{"num_hidden_layers": 8, "hidden_size": 160, "num_attention_heads": 5, "num_key_value_heads": 1, "head_dim": 32, "intermediate_size": 832, "vocab_size": 8192, "hidden_act": "geglu", "norm": "rmsnorm", "norm_place": "pre", "norm_eps": 1e-06, "positions": "rope", "rope_theta": 10000.0, "rope_fraction": 1.0, "qk_norm": false, "attn_scale": 0.177, "bias": "none", "tie_word_embeddings": true, "parallel_block": false, "extras": ["capped logits"], "init": "trunc", "init_std_qkv": 0.0539, "init_std_o": 0.0, "init_std_up": 0.0539, "init_std_down": 0.0, "optimizer": "cautious_adamw", "learning_rate": 0.00134, "lr_mult_qkv": 0.7, "lr_mult_up": 0.777, "beta1": 0.9, "beta2": 0.99, "lr_head": 0.00774, "max_grad_norm": 1.0, "warmup_steps": 314, "schedule": "wsd", "decay_fraction": 0.624, "decay_shape": "linear", "final_lr_fraction": 0.0, "batch_tokens": [8192, 16384, 24576], "max_seq_len": 1024, "doc_mask": true, "train_tokens": 94110000, "max_steps": 6174, "dataset": "wikipedia_en"}
MLP neurons of a small language model. Each row is named by its layer, matrix (gate and up: input weights) and neuron, and shows model dimensions 0-159. Each number is 500 + 50 x the weight over its row's rms, rounded and kept within 0 to 999. Numbers have three digits each. A neuron's up and down rows have the sign that makes its largest values positive.
After each neuron's rows, "fires on" lists the tokens most often at its 100 highest values on Wikipedia text that the model never trained on.

L2.gate476:476462480484541445573424551562523487425523407573541511529528476473604497516559547500549459521511500499574450517471539481438479453548455498516501528481630554514489488571566507569461621501546502579542488487511425449489496548423509525419555474470618499586532526567506513449506502502494460449475514531498518524458513476507473546577581606519566459606567441466447559476483441567555531487582432493556472456514552445483513474545492399542540420417567453556584440556644500499465527502453531
L2.up476:511520431488588498502536413500540587506542458509415547515498462505549579412585447439540496465513490481516511443544514429481539521629474432542423450446467460631476429464584452590470493522527461541503493448501476481546507457508485548445513433358520514444509548483480549493564528521495495520505516520442377496513554559525519525415430548549443484514507555536531490361546493497584428479588459468531535460495516545470534570512610439521541526510448415464518524466481479449427477568609475
fires on: " played", "}", " times", "ly", "e", "vil"

L2.gate793:518513478633361478589490498539429499541463496490462514496493417429522535558494486427435449513528470543499517514558512585609440544495438402490511478431523412643528470558548528506518526566456512481421489525654500523470513615477554524565550485500432489518473448512559513433487458480591493567559428507517519498456499509509507437466552463407510499505501592449494545486477509442488495468555431459552560424463530554600417510495511489501484452499559451477508402463458491404517508509542553
L2.up793:595416511494526424534431430462469595470445512445451520508477554462498507528478484524480560580513468457446558480485494443482539528414521374474543451496422486503572476523535489489461544491464580568456536509598485468552574475564482555475464529650547503616555410505600415496544466516571492469479590553478542469488482504492593504498477427393596431535565529508504511553475504614522469466532533542484422507549460543559431504486583449535443459540401482457492444496526459492452499514511461
fires on: "f", "s", "ers", " members", "ist"

L2.gate367:512379524511517414499499471554475508509517472527529425513541512612503494608458540499528459491540531563564461546487516533568482450557522509544568588448489597460484531439498544481549556442516540477531504467592657488439563450529460473579491462486575453494411555401535542516404503510596559554445432393541486519512496520539454500482521513542508514429470509523541488417444511460465433578522463561579526431407531535483615538487490413514419443476554506488464507474485515475482464482381481
L2.up367:584358521540510463546505542457528491517427493455546495530627576553529483442538495497540462533508557483516497522484451476448563483472418523451504496507524557481507513511483490449421529482516520414464512413442523475493503512462508452634593452378668437535516479510519530440482532545582512414523509522521499481433533588506560531486486547525442454519416443531571542520454502433433491494535548514451537454551441460476569563455480479569503529384470546559461530487522531567524539369404484
fires on: "i", "r", "a", "un"

L2.gate786:532578535544497535374493582495530515555592482540543536470491456541531530556529495471526482582523576506463527483486505499564417482490463523491621537535491566510456503467503519556514494508485562469462492526534535543499554537438400512521513559582542451472524484561460481488498562447435618422514513477438508543425568443508503489428517492459417493577485538513435496510497393494534608453540447500527483514413345530541480497401467511508590413546577519562470378517577457524387511483429474
L2.up786:529531485490479539495450525562538573490539496490508510525456469485513533541580631469558458548481501504474394438533485535570483460492422444562456591500537543451522426529463419475536474489477477435495537512615430573574476480463530589518498580530522425451514518537559546505561525611573503532477498384488482543448504454488506522447525548510515470485449533505449574511494429464457561476498390474346391425493469427558510455472413469450569536504464484442490514508575536392516396502452547
fires on: "ca", "ra", "a", " San", "ta", "eastern"

L2.gate466:488495413508521540525547509527431471559439492518463569391522556519466529497537474464390495519449399427583434508426615541480549444388530473454499455500570626473466443486488601529479492383543548441559477471510528521459468496544521476466516477468536498418487484513525588557502504399524471380503539485541502468479505550462535546484501460540458588521499538515510478445491551520600497463524408591616569533490536500532451518468498470550441454355522529529590515481464493490445454482554528
L2.up466:656452445572460472579543454561527456582446512450502566502499471469425529526441428617451558519469463465568535509401493486433421515392516430496499494460494553472484487507508499477453474436429491475506549378538478515536429478443466468578511573573472443472561499509461553635498454468493479465502551526505472512467417504480509605517480491529445512458453597426396547517440532550591545468454556494429521478545432537519524452460444432540514489460594553503531508550488466534511456532572532
fires on: "s", "ing", "i"

L2.gate122:484471519428591550581539460563615530589574537486557531479501401540461557534491463545461507476430515538456423495495482528428499450612512494495481552472492462467563521492478546508541511472461455529426436484548485468514510574437624529510626437532526376512477491439542516481510430484467534528513452478571558531535497484466541477596534514504571484509504518504459456523523529526504491509454578596537417444567465524465501385486596396503398558432449528466522501547502427481452482506609596
L2.up122:404491450648454577419552575553567458501398521361535457509483445525498474497439481511529516498506447574492485446379484480513553434525475499449446480471539461506474437452483406479465533504615555548494508470443489556517517537539519505471447482419498457497479413502541477597535420473446484480470430510570508464445484437466457398471557544528485581528475476417433536540453483488451441495485475552525564556527528485467478408546456452587579556514535503474418496465418447400466448475486530
fires on: "ed", " no", " of", "d", " real", "ing"

L2.gate433:482540400531501538465484489457442555504475438439442487433432553427444465461542491481544519485505554483532447517442503510497432499345524472438472401585531471481454494617462466476395512511522436471468502558483509554570465471528403438411494499544495478507615546537511536458518505485433485497434568531486431375484619538519516491419509489528554446492613563528370530576575457498466487535471492472410487508521515442505563523533575478537529491429480530518462513548567595466526471517431498
L2.up433:491464402503573563455494493491482504506525524407478499515539474487482517513481423454451443472423510490495505592491481566597556531531552499481472430548500570520581515527485499456631483545501427491614397539536547577505549597478461524491499492524438404496520571477495461512479420419440537495455445499455441549445485427405500511564485473476531588464513494423493488485522616476514481503418526568544595553477564551487543386528358467599439474525576493518524532492446531531457452549453474
fires on: "ed", "al"

L2.gate168:452437453520493523504491527483497521467394539522475428344420614441577511515554578463397449455516586478481455550485459517570557488515478491503426464487488529529566580534520503519491520549460596430500538512526592479502542460554424484488541535532427501478591452493536412432412512530483479538463553485418540473525489496521479501494545497531499497498456621549613525523520482501475548535490506555498517524591579522483521495653486502567447541488485615474525498453620518394467507563507480
L2.up168:565517385510487461586482557484459477507595502459512510465479512450509479510495465612546486502476474462429443529511493549522480416404517540495444482481552543598473534533459457521496474516506517536513475509582424440516432629470474416440513518543458504479568471520443529505370499423417561388505395499427573455504622541530511436424416552451561524458510430552505496522568533481461475484485464526617537479547477537489495507508481439549482567463494444509509515444549378512482450599574483
fires on: "ion", "ure", "on", "field", "part", "y"

L2.gate303:444567505478599462498463540601468496445454463514506467512578449505520485450508535420489553446509568467471440501493586485502476483486406571469537705427573477505562507478490549500554541600508596516554367514477610528518504477492492398519537478476523567547513532477455527509518558463537472424520567474552572496461508565531510495530505467565418430563447482517526535511439464411582489460502493595496489389477492471487606483515494477499541481463570523551476476546507501580460535495403450
L2.up303:509554426474620517538481553458479546589526466474547561459562550559468564427430485490546548434534532476638414469455504508556473495518537543481622567475490585472471458465470465535535449499535515514458516514537441556506480443490421504528440485441613548546464526482430545475478576489521505541574512578539600407466540585553538481542460487467510475504507499443504485531522522485461521453476445514494542534677535500501555447580541438603570495533516545532527509511396502508576532510398450
fires on: "t", "a", "r", " played", "."

L2.gate641:543418508509452507553459542569476515519402543485448537532597522516555470514512453511421489562542491550532471593461552438532453477519473523527502570480569569536436479544475532419418460486572528482495471473480558525461487459501474466554537554519519462510442531392459504489463458496555598534565483500623598494411466490498544552568461551487476474496440413440527488436413451486527542564513484576537477413638415538416582528504477446561529432465430596444547510554403491532501456459438470
L2.up641:612390505518442487580463620571456510516425551536542538496523492533513452540571502493476555558588526512581495457428469442473532493499474576518453510490635520570448458510547503426399495488503543541468426504458544540489503392490527443511516528513548478474491509445512477490405424481570522549477477532526468442413461543507505581545492567535463486518520483438561498402488469585525502577476453451544504479567502543460613610513556384526488450472545596515456444524464455512542520501411426
fires on: "i", "s"

L2.gate629:510471445522526513617488534548459537456534434531522480477485509465459560605590478422563459466520574504575565570508538544578512390476485440518558518462505543490560477535486553514448508523525487368425455552454613513522576523470482632576531552530460427463580503432520459443517516419494414507480473505454546426510603502546503529487544559547473500512485512559568479516445532420504475464558485486479532418500502458564516475527536468543370505368510533548500450414517451504440504471482585
L2.up629:486534423472472534440548577504542476435549527540544459442415397502438495538587518504496480473489538496515519504567503592582611429429404535595381454532478480530617539491508486537524465561502458508503462484469470451500560524489550545517440485486439495546580441439509508543454511461470517423445464484441474464535472403518593527464457492458501509546580435511581603600492520482513476471473510519526518583513491449519492439456519621614510378513514484625494500475522489469499448592500497
fires on: "ion", "ions", "ive", "ure", "ome", "ient"

L2.gate71:404478476517549530456517406503475477514546465458472551516517493498606589569464457476419473568500533556534512512582495568548497422555470542552448483479487471500564504484515459516569541586477481501578416569464567482444486539450424480544542437495375527485470531539483595431464526497510548375513494500511530528508412579443586460510536489490569500570437492430456475464455483444514577559481428613566524400440396513471459498521489503503569588546516497530501555468516500536363455490429526
L2.up71:437579494502407476573504644502551485489420534522466476426519532483470483449457484447491414453526540458468513457473519477575433471433538523455421372459553431484475526516510572465458499650582493592475486445452597524532424543515438499495493527579554485471415487529482455427517462483490497567554540549481458477521602580538550582513512566471444439495525499529456534515532522436501533507529504575508473526487482478426487415448438525560541473501477463514549410491492525534522618393526405
fires on: "one", "y", "o", "ing"

L2.gate24:486528482577547477559490433545441531547594523480469529451542528540478432540521464544361490488546546531478485455560524533530544398546468435575571412495465574423408418491429417483548487598454556466521435524494552439515474499481503464662503543567450517514462454501435419479450423524597568533528404489490570548564553513506507376466527469515511424491499471550448472498522501523471476454501483450511542492492483495500414539384436456533492575503502497521524483498601443506434478476485431
L2.up24:436534458581505468546578480549437466479546495516497396530548613414483584602562518458485456484551485478614482611443514518469474490449370553488451534484435502547488474509500488475479503523539464485471406419551471454459558568527518420485488535519493497488476510502512455457516529447468435443454465532482402472452533494544430516503496400565558554467524513514589446527509506537517501432556491428550453497407538545496454498435534457541526485472466579556430390463515466526565327516474433
fires on: "es", "ia", "ence", "ture", "ance"

L2.gate431:527385500461529471542533392450457604493429560507540502433546503447508551549637460454436438409496527496539451557479567566462555523542505496515530579543618448534548475546566502514448491512461474449565431508436459576401487442493537485579571416474412459476565497520608501443507519615445541437459436500490515494463465562519546506570566466524569505485505487446500449514480472527543477648529503530519475423531511447540565515491523467508515573503497477485523564616523501523453508514445486
L2.up431:494463453570500516535505459563532509501482567384544519470492500495464518502484457576461490496534505548576486588426523522492478515490530498444537521596604529526508565513506480452426476523500456563590466432441530559447497519465489411480441481455485470423524557526461497597464421453469506500502516560544513447495529542552547459433592446468477640483474505471510561588470617558575496493484518454567550532456525519398505439547513384599504380478535510600469539469598384479534481488455444
fires on: "ed", "s", "ing"

L2.gate602:539554582486495521474494533480501599534427495534497530518480440536581580489534528523505518479488554504453553485500477529524447470507498577515537526414476519490468524528601430495498547582524410488441516581497606539509599454513505459568448515440540514508400633460542503509597395478519444415556484416548506516549557433545487520455441467584477395566405523515524544463601466448559468479536533476435494457496508456552402466385566559436572496472489498436537471548479461541479555470421513
L2.up602:448534430485459534476522505606503538472458489519550539554450454541563585480483600531521600597509549440453519455462522565519493561497443552517464458451465538452511507503395470508440517517549509441445589566507557503557547459435414439511481530513524521583486530431512497555579435445484468494449442439526433491571533411477396543435476413517490420538433520565484664419550416499428479533485564488547458542499509465557469451464543587482510479482538476515530415506450507555455413547502540
fires on: "ta", "co", "n", "á", "a", "ma"

L2.gate655:445510521477475520458434535492406541590550540372585486507514508540502536484505492597392488409591445559481501453463544483497530518548447533467428527470445599525534571489432455436528532581533484468531325495442513507430510468493428526378507497529503488498426426610501525472527500445471600500466490469455475572479475509453528508493480506451470521460529463562380485599395503538498619562563535541489552558501509507472551478437484565522531488550482429546529448475489483499475490450452484
L2.up655:566483504538412533504514392459472525506519542508536489486561628577530421397493511463490467601485525645473550451336410441523483524495530525548534561518439568410488567512438469504455477450478580429467503482514446515490504485473484463488509542469467561447443522490510458495527535472498558449502493425445465580486459490447486500529444541455527536514481501452507500524432489495456510389530545493456455539528415453483444510572420556506505455638514410501543522442578515567449632477476502
fires on: " To", " Is", " Ru", "To", " help"

L2.gate326:478501434470504469502552467493542497462504426579502448503432492447468492471579425521531388424515432400475483539497583488489572495469551555519585543489532451513597522467449427522513483612559493532533506486530505486510510434641519513577483515453549492518491483551407521400537499507576534584558576562535520427574620563476522527492406492495548444475569449483397504512571563505525570522536551427492449475549570451477562578476544419473475538423442472476582450482458514448492464500549531
L2.up326:429461527436533500500548413579515574511533537537498519517519438509491559549540538504512446539410401534509435473568495508468477447554558564485497565465517468450488429466496490521527457510442501560471512449425530563442556502475548564459439441396413516572480514410504481435558537465363537425527445503470531535469438442426558498534455495553525477527509448469571568536548474557484428577570418522441518549529495512475508440459605427490425508583432435487582518429431538566393469522565470
fires on: "e", " m", " km", "}", "en"

L2.gate238:432538510488436586601416507532477418592461493470438462493470559422484577468425485508453443520436596410502479550441566441563487573523509453518494556463524615611478466542623536515443531439579562506479493459527569544511466454499489454470543485481548427576545499538525493510452437525592476472495531468478473500491510568471514514510464568525602544462493482491546474468463490430531504478559450479579582479465544594464529506529517561491521492492497612487583518412398475469407401463498504
L2.up238:533532588500436507573403536570390450516423558474462548485500602517531532516506421550501507570478459460510497530499545447505395498477540470501515431491589580602480505601636528445497492490500482421387564513513513531477556519450468483539563467465537547458513587482595424500444523409549533460533518564549492422558525651544511458503469518497469412512537527512448546474489574524557552541513482519505521437524484590473472462484581522580426447451494544556518510444416522489464487472514486
fires on: "s", "er", "ers"